From a checkpoint of a small transformer trained on Wikipedia.
Training: 880M tokens, 13875 steps.
MLP neurons of a small language model. Each row is named by its layer, matrix (gate and up: input weights; down: output weights) and neuron, and shows model dimensions 208-335. Each number is 128 + 24 x the weight over its row's rms, rounded and kept within 0 to 255. Numbers have three digits each. A neuron's up and down rows have the sign that makes its largest values positive.
After each neuron's rows, "fires after" lists the tokens most often just before its 100 highest values on Wikipedia text that the model never trained on; "fires on" lists the tokens most often at its 100 highest values on Wikipedia text that the model never trained on.

L3.gate881:091129105140070117157134102139175120157124129125141160111116087109113127146114088167121115106166115124130142084094115188106103109066137120142144129105146123124112106147106107055161142167110149125104090089140112090163132134165099165099142139133132081143100133104164151140136126110076108148132143110144128134126105131109148107140113117169134097126113153153152112134121105176171123146124
L3.up881:098177090138089099092133107129171132132130119107163174126090140128111137117129098147117095125117108147142141116120122129079136135130172143117139115123149110172120085126128102094169148157117161126119149100156115110134133117142081157086137149139125137113142122120169163110140140155112128127147167119127144160120126159121113095131148119154118093124100160134076133103089137135119135091142
L3.down881:079122117149075110136126135105159133169090164126153120093128094119157122132124060116133075163115129112117152100127118103134090126089142131126151087111126165111107142093145087123157171108154105101139099137103160133145155139179164128092126111115125112133175167126159109121121116103106127145153108062173106061146131133133141117153094132146100120126129108107138112104114096108129157156112
fires after: "==", "\n", "===", " ==", " his"
fires on: "\n", ","

L3.gate1248:158133114161118123108117174116083143144120141182155071103111106102154122123063089148141140161136118137163142125135107167117118083142130108110150093159160088164132098156067128138142103108149137130107148147153152093136144124110111114134189104133146153129120148106141118121144106124151142136137118122137080141154124132140095127106141109145134118106182120106155114113121127121117162122126
L3.up1248:136108112168107127115118143119130079098112120119153114149175133090109088157127087114125113134124117143112144159116138162146196152146120082179141140149108090149085113161101147159106169116142172101176145113129132082112127106143122123074160139147150141157148124169140120108141126088144103135180138133166093153104158153140105123118122158149123122129168143142147125128125142118108184152127
L3.down1248:135128152163101137121100141105119130104090148194142126124118175109146149142101116120111162105131137139119177121111122173110162146151137119136135139150141137166102127154132140169094124149158163123141122154144097100118102139103113147130149127118142140119147124165141131110099119134188140142144117125140078157139083126151118155150145181132136107079139128113142098093129173107109113131139
fires after: "\n", " re", " Co"
fires on: "-", ":", "t"

L3.gate4:106139136112119152104148079110094147087129147147168090080112119099122074155153105155127102110141174188156105153158104097113170129114128162119129143139119149130122106132098080101148150084103148096167085093123161113169133130143137144123096127111126092093147120104111116118115120162141113169135133111147169113144125138139104105106135151100117074100167168139171146128151121154142165110132
L3.up4:117142115148133128138145179099128136061146132125128124160102116122138118162118171137117144135114184149131126137130131113174136125101175139091159126167084151108078134136121149104146124130113133126151160133123101105079131169136155131110133114104110133163146121083144078131118108118117137141147190129106088152151135140128164196101145092112118135113117107151118150112130158130121131129089
L3.down4:126125150125115119133135144120131141157107175090134137106131128081077162118071115137125118123129110193130133113153143123118122152125132108138072120062109119127137113142114088130127094091103092106137111106132121115100135088136141106087124138139160163108157167122137109129154105146085114161086117094163137110104125114115149098131124164102122085113141132128129134131132112103137129156082
fires after: " in", "\n", " Re", "==", " since"
fires on: "\n", " which", " front", "Political", "ver"

L3.gate1343:107110122152115121106138135096076135177182140134120137146125120127130138145132124087101107124094148123137129146144103168118155159092142144116108090164165155164126118151103128141113113139130134127112121126135106112152113099095161149101132099136078134128134092163127116139111122113129158129105137158122083160101151131130150108137144109119103127121119104145135152103139111100081144133124
L3.up1343:114114118167105106119105134174101149141113104127134137137108108128123174116140104128151108103162080096121103120128111142123143141134161118093105129138148117119158114129123093110111103157091099085133162093133139117142131142134149151171146113141065138116114132146179087141118139160144136144127216154147115179122141140125162111110133156068111126133131154107173114142152131147120131143153
L3.down1343:090166123152131138141094160154106166117146073139144148153110121147144175152109127115122125111111127124094075106143114137123124107089133141127133152147112124101137150129115157125114091166118121107132142132095131109129124143165167150171155123074073110094079091123144066154132140160130132149109157136125104163127102120136125137128155127087131154096187155151132125101127151103073133140144
fires after: "\n", " Al"
fires on: "-"

L3.gate1154:152132131164160126164109124137144112091122128085092135129165142101137128132170115148162153135130110134129150132141142148155192145103108107120090106126129148143118169108099124171143123145128112120084095122114129126156129161142119122147123077100146136126157140129180114132164144202127120111138101096065165112137119080111139116141130131075106173085154068115112104168128114118112164113158
L3.up1154:167090136125096122106128156160125167135132047118192081138121126150140139113134121119141137126090124065139171107067158151069137108132134110102101137087173106111092079138168154139118143140124133134139094141125132140163086146119156151100113141137127162124128099129118178091154128103145153164091152120148095112118119152129122106144120125096127138136135104128158160175127092104103149106081
L3.down1154:078147120108178142144133144103148125155124135142129115132180122136111098143112113114136136113118117166114162100116115123074156109119182158096108144108123156146156131117126100134115119142133154138164109104130106115091129119130139124136123178144102095106154127161116125123159161056127105106124144125160087108084126129127126123150117135115136100121090158092099090092147115110095148153065
fires after: " U", " v", " G", "D", " V", "I"
fires on: "."

L3.gate1301:138147139140118139138136123141110104116153119127123160112110130135144144151143182140096144124129083175147108133114157172111162149135160149100134122117135130089093090126112160118182153136153146140094125155135117088163132088138118126158121101121142125067150127143153129121086111129138173091103096126106154136119132088125153149146143114151149141130145115147078161085120066132128151138104
L3.up1301:078139119164117154149154104157114115106110155152138149063117122147180129143095134102114117134068145137122126152113082143084157094150146138140179140054133125155135102135104150106153116123132120142129089133111104207110074096124092110098118153127109145100114155160077128087110166121155130132126085110143106112122078150141129090141101142119167141132138148105121116108114132149152137103105
L3.down1301:088136113106097106127168091106114096128183163121107079094085104097185123106104115104102111149136103109153156140099136100141164089183139080135138113131155139147171125090148127116141134088137134139110127113101121118110130156128143121140139103102135152092093120101144132091109098119082121160126134100117105160106108157102125124129098135133123099098118153134149093165146141114126107143090
fires after: "\n", " career", " life", "ography"
fires on: "==", " ==", "\n"

L3.gate324:130117156141093135101150152173132061083144143126132149119156146150083142119112117154123081109151157142129114090135156142151122158147120144107108129094133174103136115082165077095134112117131116112141151076181142148101145119094128149126172091110110122111130099093118112111122101119121128157103155170075115123105119106097144147161112189172168151130182127128135135119107177111098136138120
L3.up324:141115117101130130132153108157152142132107187145119173105133108060132145164114122141134169099100125164112129157121126146106115155155125138097107105092127098130110078119113147137139103165110184127096105121123157120100122116107120157125135139119126146119143111118098154117116116118095153099114148122145135114108163096113132147114121152135127125106137141100117120142123155145076141119099
L3.down324:149103138098116144111125150167160131118081155136119132133122153151141123080156140142120111122141180106122112139117172075123146140134115135071130128059115156103109112108153103134119109103108161115115173117092113146140132122098126122087159127120124114164115075115128119108131114110122096153103164107101102123151091118136100078153142138168132097157155142117131127106124157085142095116106
fires after: "\n", " (", "/"
fires on: "\n", "h", "he", " non"

L3.gate404:122126087083122103113163119168179104174139142106101157083123132142129149135157159182127102111104126136115098096151123122134144150109125146139106160126130169126153142136118140115148115086120104114093107163118137115110106109142113133168105113119138157134102120132089098106125143115124158105104121128106118123167106122137151136137101145104131204112124122123120120116165145135142132127113
L3.up404:087128120113154110161160119156164099123153169114097191115127140119134127177154151172116112104105092091119102110101113137141154122116139151123156171095112126144161137119148136131152129131135118144128120183099143111103167088115119144141120093090102161152126163101122126123102113119123156129072124114129125178165100089124110138146070134129119125155122102099116124151166102133093101115146
L3.down404:153143140148124131166121178125094150128178145119110163142130093136144130106149135104148093149135107145115182120105107110152147105110143116108136114124149112123135120110099148173118102136118103089138121120114124064121104076141107115154110079125168134155096170129118152117158096105165157141147154180133138062167118138119096148153104155096111152121125164100117145105135163109150103138101
fires after: " =", "\n"
fires on: "\n", " =", " sub", "-"

L3.gate168:067155156085108139096135126151139106154059144139116114072113077149104078120160120122120097115071168149119113183071138115132128122127141126096130140139176130144094112097124116115108172123101162144121140128137108121136118144105157172119131123137073122102156117181119143082109135100155133111123154168199153103116150113131106176130149119152162130151120103085159155121111148146124126110094
L3.up168:143154108108141105152134117114123146146094110107129108106106120132099107125080133092100086120163112174134154176090151162074144157117147134114142105093155131107128121082145171132148146154101145122087127158114136114130144125124146109164121132123134146146130120154086110079113155103162141136108122135152127126162104120106149115119153082121111153146117119093160110126131088135129112145098
L3.down168:112133142180094126146140122134120140128155131127086123136116149152137106124114110127133142137121143115120110130145134136094152114110126114135125115146114151151164128142131116048123118130139143148137119118082103080157131148121079091157129150142129168133086153107171143131170147128115153117134143131115120124127113133161134116110100138120114164154158174158135130106154104141101128128113
fires after: "\n", "′", " in"
fires on: "\n", " track", " time"

L9.gate1258:144095122119135157144094151161110089135119140111136113109104134166103126131158103119141165116144140129109120145163118147134125137114094150141133136132124108113116125135141184130165112133115119156117139125110103128149129100067148133093136157093113134172128167103158096113096108093132097122086155094128101156149103130130100167177111151124136135122147150119121086107131130131149103112181
L9.up1258:100110131138123112145203168141125129147133104099150146092141128111103130095116152092107133125114075136099098103142108114128113174158129141145154075131138139154134132131134121143151151168095156107101134101128089104128156144118129132105111123149107127112111148109107164166163139127147149165146144109103090144148103153103080151170147117130153134127099115128154160158171126151122159105127
L9.down1258:141094166139136111183135124138148137126099096149098099105136129061105172157151126113133101102119108124147122139138103130110150165155210133139134113147097140143107127158125119114129151152108127126152121110177153140157085144120113108095090136161109177119137110159151186117133054140134163123171129091137124112148101154106152120130150147201152089105120123153154138118124125155135161103108
fires after: "\n", "|", " Albums", ")", " |"
fires on: "|", "-", " |", " (", ")", " "

L3.gate21:155106071142123147127133110082128108086109158086113074105099128130135116121081077106137137124124121120126147129141090120103119149146128107131093106151112165080110098090124135116102134135149140138126082146115100138110112125099122131131134131141089153081150125134118166093134135120186188107138104135165109116178121114115150132126128140176179143130050126132121130158112170140093107093126
L3.up21:167108125123123137119113131137112165134121140125181122121133128138135104092133130121112123129089100142090132146134139108114105115139106128128134153087126126110095116177167151154152138176090111148116120171146162087125097140123092112108109146127114129150134095140099096130135112165134170151137119160165167082142069112154136114128079128133156168142133174139132177139146134097158158123147
L3.down21:117110111166124136111133103130088142137159144126163119115094163161142136140160127122150133123172118100126166161110123143144154111159130123124145151177108118116139129115108081136118109130141146158087090128157155084157126138135116103139151124116151163158195139113111113094150064100106179115154147121156123119151083149109140183171137129145141141128136161174099146170168134131117073119111
fires after: "\n", " is", "2", " one"
fires on: "-", "\n", ":", " an", " a", "}"

L3.gate162:131119144152124103133113163155135103086152110109061151157065155147153101172142095150109134146109130096152152140106098123089130147168129147163146085124136165135137139086135135135134112142171135125153121111142133151100149132124148182138124093127153143154094155160111142141133082085142097161094146119102145109129127125120126141123115122137078124117123110081131079125150115133127121127129
L3.up162:119133138143123096141164111128191104123150119126150145132051107098117159153099099102133120126114104138101112110084139082115130104136153104154157142134167123105150123127139126121142110122136145159127107129152132129124136126140106184160138123109110162155095147144056136138164132093105099135121123121165124130136112105110128138102154088146118106119153119114122094107124153125127155142117
L3.down162:137138152152163132146097142108111117100159121096106152165080131113108091148149137117116102178130105134147158121113130131120087104113146114123126101109149133128136118143075089120151121122157177124113160090128138143108130115141156169125119096093108180140121115098115133100109159116173099119117159147106147121116100099112144200114109127142113125124140142108120068154112136099094103129143
fires after: " U", " A", " M", " G", " O", " F"
fires on: ".", "'"

L5.gate1165:118162169149150060111125139123117138118105117112150152087121151129131124069113121098137137135097103147134131160148138129150068094109139119173125137093115117103106137146100144108182154104154120135136116150113127135131149124125151144139117114097142126092129133078119118110130136119117170101131119138112142098123108082128126180087120116107140146121182085122084052104112129122127118118143
L5.up1165:154131162133145122155140122113138134141101085089064152138149144161122109095111125117144175130120153153125100116135145147136148103142135133118126099112131167146103149154154154119169140161129153135095135125167160134098172102078146169150144113093112103148135130103146127133129124136126115096103146147133137114089114100124123127133136172131119101110133074112118123136095156106117155105116
L5.down1165:143097095150145136112127156157137147113084094121099128130098149130126110108152170105082079141112102131114129100168117094099118125103123115140157163127160122153146137110140114149146153114111123112117150131097153105106155122132116089162096158162121112105085157109047097163107106181090167154136142092090158136145098141125104126090143115120160139123172129124124150081108105104133101168124
fires after: "\n", " 1", " the"
fires on: "-", "===", "–", "====", " next"